From a checkpoint of a small transformer trained on Wikipedia: vocabulary 32000, 7639 steps.
MLP neurons of a small language model. Each row is named by its layer, matrix (down: output weights) and neuron, and shows model dimensions 16-143. Each number is 500 + 40 x the weight over its row's rms, rounded and kept within 0 to 999. Numbers have three digits each. A neuron's up and down rows have the sign that makes its largest values positive.
Before each neuron's rows, "fires before" lists the tokens most often just after its 100 highest values on Wikipedia text that the model never trained on. A number after a token or word is its count.

fires before: "\n" 51, "-" 11, " She" 4, " The" 4
L12.down589:487515482431536513522514572452472487495593406495493574526403496510467534469459442477479439541498485464509469481416532437498544476515481517596477519486505614522421480527533504534460520500522535576526454524460508458464506568416508485446469563474489496529469555495537449511537489465535498521561514521527472483539504433553462498547474560558577540481491507477471518494496526552519419496531

fires before: "\n" 63, " is" 5, "|" 5, " an" 4
L9.down47:494528550508451579498529490496482449495494530528530472520503594561506480458457424503452511479407516453489478541520537490455491500544485456524532533563482500521480521577516525490571510468661531500515456540479513508505511507500482493472480599499523569460427529451468504519514506533543574585546451500526537486584534501514494479516454497507488605521521567432492593510464449522544512476511

fires before: " |" 41, "---|---|---|---|" 22, " Party" 13, "\n" 4
L9.down555:512530498460468483552424501512474471544532563493503463548536434519514491537558479501449493442510470485437548491429475476480488518464459505534495547481512522508498503435561520521532471504528483516552538506453395497500532471508415530545547525596482470391533552568553429575561477488490478514539526494545478507482522502563476478511514488465476527570463517560526515465451479435450522515550

fires before: " |" 62, " %" 7, "," 6, "\n" 4
L12.down428:538450472448520485527485493463478519445504584406475477571470503466457465466526457487500493475564532542504472486457516481585437534470481497505482435435454415486494466503501524425490524476478440467515565453418492476445485488513522508524536486450538527440529539540469518533415500482492437522530439524526531473521480481479501447474568518498513493539386588498520530498541577464475521505512

fires before: "|" 96, "\n" 4
L12.down333:465534480567546541520540485487540524515477486474482490490493402459452500518513528525517551505506573490505431581522498491542503484513495522370487520535485537543488505570470537378507476468550446483543510557545539538474491407480552488552454520527487544502441428537564483534439504525476511507499500521485545468453476503517535453562464513538531497501450470503496510490539475466519520452551

fires before: " |" 46, ":" 7, " ==" 5
L9.down397:406491480500484565525530514543558491481451566477520476524523547509501505486511490477522402446563529484452472501566457579498535537505536503538494499519464489506531494450495501469540544442523458558508510519495407437556586511549469488455542468550562484553513502573490524508465489464480479545522506507504461510484541572566528466454584436513457550544477548515487529436465484499432480501544

fires before: " |" 44, "|" 9, ":" 5
L13.down244:486445499518500446495544568495529559539493524497500451523499451528469547505445427407566495520466491541525450446483528514511482508555478481558485617492502513441456548529491503518526456523507520524507538474511487536494510450514382476502512466542498492489471546549477398453637440494514471515497473544487540407490502545491438549514513517432522470538458495550496496476514478510516527543480

fires before: "\n" 28, "The" 17, "---|---|---|---|" 5
L7.down629:524493486545484480534511488570598478502518484536525490458506454566443520492421484514478473492501548474428508505567506413451487518544396447466471496512527470476533516502511481446506480523441450517488456453493539449462575495501586519484472425479526488456511522484456553461550482561439452524563521491480500481494452483511520454438547516526448490469403455530408558466472526523469509542442

fires before: "\n" 56, "-" 15
L8.down518:552534483557453438424539482463563522527465476511501502506459565450501506535574498537549508506475508514476502470593496451589500473476505531450487404533446396510434528538523556487487528526444491495454432497457484492527466474463534450483502449426550463515433501549537547546458514494543494390474450568428453533523454528471497459506478445466502513511491541505509587519504516520460504469452

fires before: " |" 52, "." 6, "\n" 5, " bp" 4
L5.down196:462480519521521434476460500543527481527486526560465476467451512504515495505615521485483515441512546447479479580551525492544511466481467471564496455436521485498509547500519434527478480520565352508489568490482451499522546538418466576590464515524453520442522485507488484533500490444499490467443474503554427437500511442519502453460518522531460492537488539462553550464443463444470512427514

fires before: "s" 74, "ed" 8, "es" 6
L13.down103:459534482489565481520419577563561462461477523508533485484557576543462469529402409517540539498493489531464491498507525555504441497479400446445491444488473407474446538418465537504452486498527485485468506496453498545433561548540490525478473513491487515510521519511561531469501455511475543425482482466539443548496560451507480532497456452477557398492481451484536517570576519543476538562537

fires before: "-" 79, "\n" 15
L12.down197:551530524500468465506476497490506544553442491531537512481496418478512480529537561454500486521554537455584454540492521498460451541495507434459573473502514496497473524417452525529447471443577558520512551507527498433496431511476485495519530520566538529498508507519519535506551521483527507466441488487548521613455499528484533482492453504481504418473459531476486506559570520440519507464468

fires before: "\n" 53, "-" 14, " The" 4
L8.down189:474497578567499431524543511482517482497382565462514494474500568490539394489554514528554593469481514524511524517505535542412493540512536463453514486493467474479561479462525520515481465448513476493490518482520488517502495484528467479481480516480522484413539484477416535523530502542453464505424471475458559500489499610445500493483538408496404512474531522560529543575536439499499507531522

fires before: "\n" 73, " " 5
L8.down450:514532543513482501517532423524548571561476483499546483510478448508466495491485462510489512479424542428576564500576506483505482479538539469532492557440532502477567452464518565482490534451524494420537563440522586481476570493550563448509526498438462532517510489481450478518463515460537525530483500462492556525481521513502517484527490521499488428503462500491429560427432487501453483514496

fires before: "\n" 30, ":" 14, "---|---|---|---|" 9, " touchdown" 4
L5.down438:493569483513518494505480520479456500482469586495578464501451440449437465495484529565477572503483554536529505587525470495487455535445544427525538561459563432473534538400504437462476475505547539457466472428552546533475559469552533477515550485492495497510456516479580460508565509514512504544433452440499486504498552497436520489476522494532552512459516512525477428539474518490415562564482

fires before: "-" 76, "\n" 19, "|" 4
L2.down100:528566528526558534557556490529485499481448544526486512456502512479503518535566410485472469439447464484526459574513462515454442508458497415466498597545426478494460503531579478553541499554531593492498474530513478503536499493476481501491565508515514584522487477549522559507500456512493572479483540496455540587536545561495503473408509468544463540431501449455510497573465499576552455522520

fires before: "s" 56
L8.down133:444545501525512507518489514524556452452506498475504465573502484603544421450419434541463469555566489538449459608468489529482457493482444513433470473481471463521455494470525544502478470484561541520424524500481505469505548575480452449484518507469467497511508517495528542462488433529446491492523526514520439597478529465468483560492577498563498479496494414555543512520548479503498472604535

fires before: ";" 41, " |" 31, "\n" 5, " (" 4
L13.down500:525456510458520514519498552462462488504489426505543481580546508479485527540440563496538465484465451464519564480578539579471481490448493487410495496495497422512483517478526549403513516455351486498458440440498472415539523511513474503527565515538497503553522473488538510545444504485513543538414545491500550414541464475510490517457532457567450460462466552566519526478514521504515494532560

fires before: "-" 82, "\n" 7, " " 7
L12.down105:473537497490477497466481511546494465469468548462509506490473548542415491590514481473527577521565483485515512510495491496448479513477527519329475467480555465443481472462514493532456584536491517504518511498471498441510514539486502572480496524567503475530483536558449417479515483489447501558561541492493533416455535442494548553547463486509501461543486507529442493505508499478480524451561

fires before: "\n" 47, " The" 7, "-" 6, " She" 4
L7.down532:518491523562492532454488466443519497598465490467494484588464581488480485534483584517550506483448487545524508512526498513571519467549497513522469484455403372514462540528527516480508531491430538499479488477503403500546530464471513476545474480444526481515432516474492535565484544409529572449511503465467488548538454554471527479476494525449500508458503532498511605503516490499501465439525

fires before: "\n" 52, "-" 10, " The" 4, " She" 4
L8.down541:558561488486494483474493412448487462529418514512527511549523562481463507514495437559539453485439511476491473546498528512462457467495509460431472502488522475493552468487504531461437534505432495504578566499518474528509459422547476494506522481387439568519548472471560545519510497517519477522488505446453612538423568580533443521479504450555489453476503476495539521558487515474477542460483

fires before: "-" 53, "\n" 39, " " 6
L9.down196:528546542497459479480522455487571469520444545491565531523409562554511473493561516503533534449548564513523512459524476530469509474482517493464478505477477461536500479544426477600513417449460468521571470518481484531579480474523488462551496498484495409483466402449443489527542536472515506470435474533480455476570482507504508580492491437550494486466487418509490573499480464463489595552496

fires before: "\n" 51, "-" 18
L7.down184:522507525509498448477556524532575549524461487505520440456546511524449520561499496552481525504473477499431557527605488468526502400503504480493510568499468395446478536490480488522509534450446501456505540460488473490560523474458520501468487467449488387538504543517463486486460438495474549445481528517461525568511484502531580453548519450481508494574550489390460518574517537447549573499508

fires before: "\n" 37, " the" 15
L7.down264:466490412530502512501508467521413568494496487513525487580467576460512532497400489470510516539468458555494484527493459493502585466469537473495525501566509519602486462539544490514470500514521480532490454472479516516434539485498568488458452507562467428444537526468510557529486457474512497544495503481500428522527448557499498517561453526400444546506424508515476534568524426604453480473578

fires before: ":" 23, "==" 21, " ==" 10, " |" 9, " votes" 6
L7.down308:501470489521459505562519516515474495506630457459525480537515524511492477526580492520479468574524480517554535429521478423447421515516483486571517468457448508479488499454456509412500513544465471567533528424555489531521478513483579556475504524520510543491545501592575445572522459488446471486483515481531525574467519578469516512506522456481532466424535414537467493520509581516504488523549

fires before: "-" 89, "\n" 9
L12.down501:457532586571524442437497481593494511500469510483519449528567560495453522552457572477599510537566543497516486459514523538572477479475501432506507504474520486465529522517534438485534491530501461493503492519486533501470442421490511530574526504498507457478492432506467444541505552548397454445474515438538491483502548506447544505565531481499496459513470508459460526508468563473491533430472

fires before: "\n" 39, ":" 19, "-" 18, ")" 4
L13.down518:446491507549542450493486447528525500549441514521452461541497520547473461487467480504481507510495460506507536531553466583510497451518542524617455539510485446493465506509509521484503596440478484525511550505535489506505480523479544496608501515491489575554479504573505464449540416569521481556491511560571503607519513502529492555464536535471538450512454541494483454492543502466541512527469

fires before: " 4" 30, " 3" 26, "." 9, " 5" 8, "3." 5
L13.down260:508433513518541546514520502467529429475432540433546487559514501394477529515454504470456507463569512497521505509504529521462507473462486547481533481506534456532424492535481497473528476482515446474490561521508517550517474452476563488552452541540448469502575555459444545579505458522429526529502550550422466462517588527498477481507478484487476495528512538433515458491551492476548494561484

fires before: "s" 88
L7.down528:490549479497536475483456494545557541459519500529512464504569505560475414471415531520444499538454564497454536484611507516425429458440452513429530499433513521570497544419554495538482517514440561455507468491500514536467576520484494508476514498510487521447472464581452548464472419531480513460529509488487485546495465492424520566458502526529586514461497494558494498513507488470477468476538

fires before: "," 29, "." 17, " in" 4, ")" 4
L13.down265:564506478487536464527398527451591459496491498431537515477490446459563487441517454467422512462525474476458526472553479436480457554557462539551497510496501471512509459467489499448461550535406507495528546451530473465557502502537443518443526514595529457482562495472494509507554526435468552522528532522463553376528531501446491478475543513450495549482520460530519508545479522466468429490480

fires before: "\n" 82, "---|---|---|---|" 9
L13.down38:473426459465471469533471524493533523604512513542489466542471581544484463539459479538524498428519494480473636540470521522506490491492472470429515523495555468505540515462500485400550452472434511487501488442516516558484574533441512493486555474418472485494516476496452450574450502509490509476522485486478550489595481548480514500489591450542465495511499466561531491532493547503505476534428

fires before: "\n" 28, "-" 23, ":" 5
L8.down29:468530506443487498499534466452512543487532502556487430516484546461522539568553545555575505566510451524497530550515537554519461461547525516588477520455473528452536472546448483460546541500484497529478521488448533464510518509529479551533520495495502425553462579407536425486458464438502501439540547573568504524485585527513484554564519500506487531410440560479524467539514508481506525482408

fires before: "\n" 43, "-" 9, " The" 6, " He" 5, " She" 4
L13.down237:555544500448544512545483535525463502468547428523410493494450463524486479505466510464429449479519494484499471482425498415518496472497547539585477547527568623520422515490489512550462537517535489486528472524525499460456508538480526487468464576512484529553510548546502416453481490441524478522545486487548415494527515448536478491484477584508523551495503504493542491477437474512526475520512

fires before: "\n" 93
L5.down254:540462540563552450422472539609499561488444544470515502501448476523541447587466470490475533508532453442468451571493520543548436550502462507446475493481516540498498470560463541517463475476507532462487501510536471510542424482553501453488458531506429525448543422438473510510533507560467488472525526511433512517468527544391540518572487452503418486438497512457560490530563525518538546477529

fires before: "===" 20, "==" 14, "|" 11, "====" 8, " |" 4
L5.down561:535515517514467526467508546535531558591489545534546551444377532525480504505573500490477521477449537525520464469494473486499439513516469482450570496556519502400484517426544450517590536551510562533488531473467476524444509474525457521447530492432511451454460546523506492424529513476476575511435504515506539433424470552496498515538480490464504530460472554556493464542545513480454513481456

fires before: "\n" 53, "-" 12, " She" 4, " The" 4
L8.down34:580542459609500402450510499465571472495485446500502517488531539516469502528559528497545532547521511543488497502609512476576499486500496480433499474481440366490490526538519466511573534492435500527479463476439507481585549455511503472488512466485567483495514495542448613497485519498480512422494513527433552464475476493535496472462509427470493504477482484488509517524493526493443561476455

fires before: " |" 45, ":" 14, " zone" 8, " of" 4
L4.down534:434483502510482538520472511579539477498423530399522515557522523503484417465478473494517406430505461488485570495523485511531418484544503545524492451423477493468533458486458530464487559509505528579497434455513486485472541536465512501485568502444524449524563514483563423443508453475469500515452536437480466481510434439525521399527480486445493530502504466501482509490547599557506552470567

fires before: "s" 75
L9.down212:445507515520463404510556539442510492429489518506504442545513532597486529515376524490501541493531484498446456465500511460478485484421533466407526463444522538451472580523509499504522523490552480533464474452504492537385505556445492426467490516464427473506479527489517517444449446463520478496427499431366488507455528512507536542477468507574464441498508531475490483496532496474448531551539

fires before: "\n" 37, "-" 17, " The" 5, " He" 5
L7.down178:527513457509499470466558539568570518493481441479500544510459518490442537528487470501496533503500491498466500467509483504483523454498464556526456479499460425447558539486509542496503527436429501473491498443573476507547491463478493482528527456446575446570485499522533520546494477474545573489459531544556449491498497453500523479538521531453467345490463503496419539453516558491502523472411

fires before: "\n" 58, "-" 9, " The" 4
L8.down556:542520463513518446433526522507506448534465473517522428516502555505506476490552498466574496466519541503473491552567557568533418476524530470457507477546497382453528650501509518462502495514552486507474471470478518492592488452551509430436482578503482488437502551492430528478414507471500456434446543494486526471459485551522546491487449454468401462493564498488459557495480490530506556534518

fires before: "s" 51, " |" 5
L8.down547:456500494498492575560492499548476480560574532517480492426559460629503496459412481529519507498544502545570489503482558477478504512530447500459516501424502533537475500477479514427532423575517405480428536565508542473466577564536502539483526506483495525524546557534589488477539484498502511553479431441561505497510463531461499507422504480586528506466541507494515475454516546508522418571466

fires before: "\n" 40, " The" 9, " It" 6, " In" 6, " He" 5, " She" 4
L8.down426:554529462497483469478515484435446470580504539440549531517419527502558513522460559480458465528527465536516521511494506513611497445518465450546535517479483472541424507568524510403473473465496509568519523586514494541478483493493488478485452517484533472452423526515488560549503595524491555399470536518531474512531553464546516468504503533440529514478495487516537531467508504509490458463515

fires before: "\n" 53, "-" 11, " The" 5
L12.down452:533521456390492516505477535473462510486587476479380462482526535523487532497442533462402479532546467425533495535487510458520449473489526504511443531502554614515466452428544488539468563484536494467526510517518499469506522576518458478486445533517472511581496520497464409462512485487512497479523496509550490491487533472547466455454459576462519504489544534476500484483420481520565459436500

fires before: ":" 28, "\n" 26, " D" 7
L8.down377:455423489514509549480501539600464525444506478529492491543476531563483458485493478422507520496481476553499516508470496444463486550514552519493535451444486517530557485503537531462472438459409536525467486501390510521422579543399557532498550556567507434490498523504511530521533427483469551463558453524484429503542480494480464456533474505553498455505451463496510472580538477454502473567521

fires before: "\n" 47, " He" 9, " It" 9, " The" 9, " In" 4
L4.down639:465494527559540503509500543569528479522429483437452513477568472531414484517481490481520576475579466489527436516522548559476465509532534539456536459469473428449488515471511509521512490446437521505410499467581490567574426483486435510540453481487473495540526487485489488507565533501459470494508530479434556578579505522445531527517511451519447450524431452482481502485517498482576529470489

fires before: "\n" 47, "-" 16, " In" 5, " She" 4
L8.down147:607538492539516449446523504508607554547475460487517544458463575468438495486503504492505535521486500543493522434537522469518476417434511550494466461504441402465444482550523492490468550496476489522406457512473492458551486463518538445432511500467472443556524497499493569504488551485552535484493556503462478573492498529545496464494472513474492508399484515497496527389475478481512484462443

fires before: "\n" 43, " The" 8, "-" 6, " He" 4, " She" 4, " In" 4
L7.down445:512427515609589475460521502513522487501499537461519493527485563522509520467482491517610541481495505514429550496568477507503508563503469519421540471519481399458489536516490485434528475556513497525425511522465501497602521497527493436499505490490587519507523501461512603504500535520457545473402540514458467495529482609437546493465477467465514480489546505489473484490533545471452500508442

fires before: "'" 39, "." 13, " |" 7, ":" 5
L13.down421:523532525530528507512610522517464544453521491581481552518576465495504543576493533498470529508551444536501471533498542465470473456457431497451494530460495540491521467519453537562510528522469436501482505501496509570515426496530452443471499456469533542538541543532508446448501496554460504576544504498477467537496464449432472534450551538436500567535456515510529503488498484558542567587494

fires before: " |" 43, " 3" 12, "." 8, " 2" 8, "," 8, " 0" 6
L12.down441:592475575521497496391508526547480500517478487527535467473502516448501511526548433486495483456529480452460520525553486448440486558468521476583487518479423484530502469456495508590439464531555442487511517467518492552510483541524463525545451502610513474510434533521505420521477537512519465544536556486419508494517476439587531554488560480501474546442518523434516496478490503472514562499418

fires before: " |" 39, ":" 32, " code" 5, "s" 5, " of" 4
L9.down529:539520450512487511518466583429472438456505500505504479471477522519501453506469481530507519519478500486484525466506464464466469509509492488492482561536448541441496488452573474495532555462447484582476529438549431455480547445529516434466540509539572511499572516502559556529500495402394472502394559392539467512462439490524463437479551503443480531429496567509475575529532512571502485495521

fires before: " |" 49, "\n" 10, " is" 4
L9.down506:502540515520483549435519406498469511499482465553455461534520541541484457525440451489501513507473457488467489470512568547470452473480572523493451468519438509456484485523489511486468516499577543486517522461413581520519558507545509491503546501538532520531505467514387499557433527488496482548489514412526403505470575536542483466488449470512481540521477505450512535509477460489444515452475

fires before: " |" 45, " /" 16, ".0%" 4, ")" 4, ".7%" 4, "\n" 4
L12.down486:494537469512505461535442488465488511424461588471455507545522468507487581596519486447502468530565480460532531446475506461501534504499503494516532535384474466517441500465496468534495527497574450539483540491503504488557511494444472447467496514552436521495509537493416498525441506524481476510521456517537512558500511557504500429446471526480466447536475431464509491543501556514513512474477

fires before: " the" 20, " a" 10, " in" 7, "e" 5, " his" 4, " it" 4
L9.down278:534485521481510505493525442481559497410466535445509509569526467466504550456526566473444482547475507497554488458487421444448515508488423558481502483452500480563415548475528516436461557465440528526500557500515495533450477472498516415542441531494445505512553531540449508465515510563507473540436447541537540479501488473440484503503480472526520427523502501503518440437459558544510432508535

fires before: "\n" 47, "-" 11, " The" 7
L8.down164:542439478553498551491534502526575556528469540471536566499512486542520401509499472533562523527513473513443493509524512527463494453509455466455504501505528456554554469511488484473540467492561522505429571462447513559484513431485485499449518465473480480442513480483502563491444537508482451501513507538461537458519511526419574482541452456509468548508423474428477473519548518456497536561536

fires before: "\n" 41, "-" 8, " The" 5, " She" 4, " He" 4, " In" 4
L13.down148:520542515561473494519537458501471507531531446540529520544499511567487525446489457517533484521539497565529527455542451510498512454470485475491486562544533597509413485471536438478494503528490512544551466523448534533395609454527478542536498562602492504519535499474499483547462407478458593525551484565480432492469524444519515455572505523499477557578435477491467429498523470497499509508481

fires before: "\n" 47, "-" 9, " The" 6, " She" 4
L6.down197:470417518583493515448486437541566489521478544477563495513506560473532463494548545499582518507443485481476547462592492511494497527502408489487510465517466378484532499489498519474513476529474463548474498441480429520548497503486486439488482459488595447464464450492537586564486521502479521464425558536478531561558450546430569465520549446494475493484532519496508521512524523498467521521466

fires before: "," 60, "." 9, " the" 4, " and" 4, " he" 4
L5.down502:532518548488488482487468491512539429495402494544476570506481460430476468499501512548570456489563495504582512456539467553481536594492495555442507451522488453434566576544481472484493497552382518585480445421529484483550481450505533501496527503561441502544496513460488487454493498496476442503498503512503542446518531485490544534587521483513432462508471539513566497480472502488447510564514

fires before: " of" 42, " for" 10, "," 6, "s" 6, "==" 4
L12.down307:494515504488516484535468594495505488452498520506471497493477484432508552467527432500427443466423554571515430487504496513592514525516472453522534533419524488460480478461547519471513434556517457507529429471475427519526527468495504432466536559478527516516490474492521481478509491422508439499451588490493432496437511508550513545559534451537472515500515430495512535480522579548468448440456

fires before: "\n" 46, " In" 7, " She" 5, " The" 5, " It" 4, " He" 4
L5.down221:550477446588544542459530473494539533509513533502508534482484550431487449499473466475598479466507499541493552538551527558475531531492442489463510515529494467487572450526484580460514479468541535502439496457512441516515490473515477474523474489523507507393536492433504595544405558586505464507469471479474537480509482592417494543454487449479461575465452505482501534522554524495473568506514

fires before: "\n" 100
L13.down567:551473467437472500466477511483478467558493525509451489541483488525543549460482496509487490519490505497523513541494539492508447526479509505504532531503472472495499502567494582479473498513215499511488511457518494470462477575485512516438476509561532522490500522494510487486585499461525480481587508448477516478498480471524485454446521498508453469504510412486593479505548482510532470462435

fires before: "\n" 89, "-" 10
L9.down226:508506535413438524515468519564544475518549490526482431542492519546489439577547479471494496507470495464530503503595473504497553467444495556503533483495484526465499502437526477527477430418443532560479432571431481420542525527500554512464509544425565456541529487557432458513511546442535465464480424500463485480555532458546476543487432488467528486523457529532522490525512476424516548513547

fires before: "\n" 98
L4.down487:554486533540610553461496485572528392520460466492533519533493554506501512515581417544509484372455467426469511518503521478507487477517438516450459483542437453530464513550580458534476500492429436508549541404523476520453518524542414489518476427519509556470503456513511504468449505546528495430528517459499467528450522482456474510519505533498499547495522502445456491513548467586431480548492

fires before: "\n" 52, "-" 7, " The" 5, " He" 4, " In" 4
L8.down620:470430504633500545440526459499486495528467479490528523455514514461479478547557557560607545485429508507513499521537534483503517522500465455436513485534404378484540505500447506503540470442485499499435428530489497510507485541497520480486510428520507460414485451461517599463508488517520486497445519490485601516542476566457498508554531436488501434483543509477476510555513532506541575495511

fires before: " |" 41, " \"" 11, ":" 5, " " 5, "." 4, " Title" 4
L12.down256:407522464510511521531509477452534452543465467479461524474460511491504563465514482545549535443538510435506513509509530516475536491479509550547476527546521477507496526462450408544498519491527469596500451485391495525479494634450524481444441470471463523474485531453420474417478493493437471523477540522516524487522491571478462475421531513467522477522421543425513529477486491488537453516491

fires before: "-" 28, "\n" 23, "born" 11
L6.down255:589532530547484507527554453461528417517524516490473489421567451480484458551482487517553397482445464527609517555550507508470478571536497484446528507519511409548495493571434509517511503516478509503477484434529491500628440495473496501571488497505507502522551557493523467454443531534479558534514443505474543554482518542473565502485522492485532510480496502531458494608502530501528512517474

fires before: "==" 25, "===" 21, "====" 6, "|" 5, "On" 5
L6.down317:497496498474475445553512478517519539491487491524508510482413519445510442495467519479551490556501416528525515469533489535516495462508428452489529478462480432510503548434437483460495457504503617443537530492459474530510557473474541461494464483612481450480507487449529489550475503502498530515550483534491570417458481529412455532536482544505447469480547446504467483456613548530512542457425

fires before: "," 48, "." 7, " the" 5, " he" 4
L6.down138:483503498542473456501532465470496544476436525550540495559554389493490507499523543534467516471528450499512489503518491544455487520431562521470526451491519410558477566526470499450455548464455514514513473408457524462497505525496497588449467522525565463540458557495476509534513454526494453492524520555538538405500474504472477506531585520497469395555540486502546486505519530539471521478452

fires before: " |" 51, ")" 7, "\n" 5
L9.down345:425507536409473519618481486472468503517469560505525498496512458523545469495516456527427443444545523489526535551493500471521497564566490471504471576505579563527530517525482491561493533479537501536509587422511508547495487470511439573534539544556432515435462513497462442527543544455454459521556515521461480401453586543534474492524541572473490490513451470493532487475472484555530550471506

fires before: "," 33, "." 18, "\n" 11, " |" 7
L13.down208:519496441455519416437495494507472535439488528504452414526472507517511479463489508498460476535481529416494545550501526437582484552495483496477474479448521469453429447485470480544482499552506491507462537530498444424474489524487516463462444494534444474445548546538461444527503526468572513476519577499465548512559464543489539539523461449431546482505514371447519535541508547523545477480559

fires before: "." 28, "," 27, " and" 11, " as" 5
L6.down339:472538468513473455452549498500621432539506508405490542419537493431535462515508555516523499471588473511550522484541538499502486595557502564541496447479481486505500468504473511475470539462435518551600504419496503466555444492443527552477496518501565505507464508528542421449593462541511463543511533482507426472564506544485493416556549444532486477556502449482487524479511491451451531464489

fires before: "-" 64, "\n" 9, " " 8
L7.down34:497468503533535488444461480538582514488496510549460474452520518459491504500457527514505567489508475527525534533552499524433513422476539580453485461451540467451508553540481520528562480517544503570533480511425545487518537529556487411464522481540544501480507541504483588463488488516512545505390458525409490424457448560501527550458453511471450457478492528490549534485493499503427500420502

fires before: "-" 80, "\n" 16
L13.down631:531489490504522484380436498528535488508528508482503501499517516441470553605471528508508550450476458516589503466496445539494504545544472470430507522477595460447473512523503474537475495481432453472466483524457512503521471496571462552608583515533505521480518496537498482419496522500491453422466542540498459466470507456503555528497475498469529416539456518468456440503469470421511516481524

fires before: "\n" 57, "---|---|---|---|" 41
L5.down362:553487421494512511477555508565495519466570415535523489470474561500454461551484514420542454493496447451438557522449496475436514461490542505444471528546500528480477402548495515482489458516377525520556491519447508525438489531550534538459561508486452563536455547512487559476546513456503528489592529582504557505500498531561492506516501520491550539440469475548518454416545480533499495532513

fires before: " that" 28, " the" 19, " it" 4, " to" 4
L8.down158:524509547493476507545550484572468509479509545493525515488572417561544487493537525482509483551448525540529512514452533464548425445555445493501439469494510424419460497604503467453477492501413557504552498429494589545518493528482438482451471476456529495504554517529492517469530514527504419490431444507528459509534494552403535464475509549539428494445452516496487493475507478481506525530541

fires before: "-" 42, "|" 26
L12.down95:505472385533487551475524481487541512499479497433410482468491541484512490515500478475482508592437510545542479563509549469478491468500528498434497430573482462481498505519468522406481520510526571500479510559577497503565542466506487501471506598553462481444476464478476470517435477573478506512512507574545574508482469534500468504520494573545506575510487475476463533438546477513484450440456

fires before: "|" 39, "-" 32, "\n" 13, "|---|" 8, "|---|---|" 6
L12.down255:472464544515566513448505566543577479537456532519478494553507552469503446483506534531572488572454511479544490531381480485493432433527520456447496517473461507469510510470545467487448522447486489489474528510490566541539473518475523454566505451541500502474577487524476568451512455582508486484494473483510517574472519569498513563442469472530558464564476571448509462530499502594530461458491

fires before: "\n" 30, " The" 10, " In" 6, "-" 6, " She" 4, " He" 4
L7.down457:464469465544525573497478404516560465471487506538546487474588449480544446518531530483556448507510476473518564513562559513459501476541521523427478490490571511473609491506468477534478474516535519475475537434500566476571469532567419473471497502486557499451523459455477515435454513444514526486524494475515519444552453488488464479535466482486487447540496547495465499414482477451450538531394

fires before: "'" 37, "." 15
L12.down267:616517472593513551462553400519527524514506464543567534524548509539485548527485491487539487531484516533501507503544524447454537479471419647473514515510552473561501517541490519419491445478521460427519507497569506497522395470506496490524490497507449521507477450509585513510494504508402526504501499526454445510486489519486423368456519509458486528489517482512502528562532533490516490451457

fires before: "\n" 29, "|" 25, "-" 20, " |" 12
L12.down356:584473527461465520529514496532517584475445534490512436523526475519534417475610540430472498521545562474542415541512477489514416424507519493483561492465467437509504433421481484439569449470446499526541513474475509553486509542459508560490488489443574469515451405437456505491512515461465479448446451502502493517525488484470493523448457408449527508522488522527535545534519513488568547476436

fires before: ":" 36, " |" 30, ")" 5
L13.down271:517470452563481499514481454492488423457490449498471480441539466538525528496472542481484484488481500457535458413459576487458547411512560544485525551527448434451465500448455497466496544494507498514487558482537554460525468526441569506568490462570460480527508473533517489470441490504567507491543610551495515560424415494500500539378508535522544451553492434535526474476527492505523456497523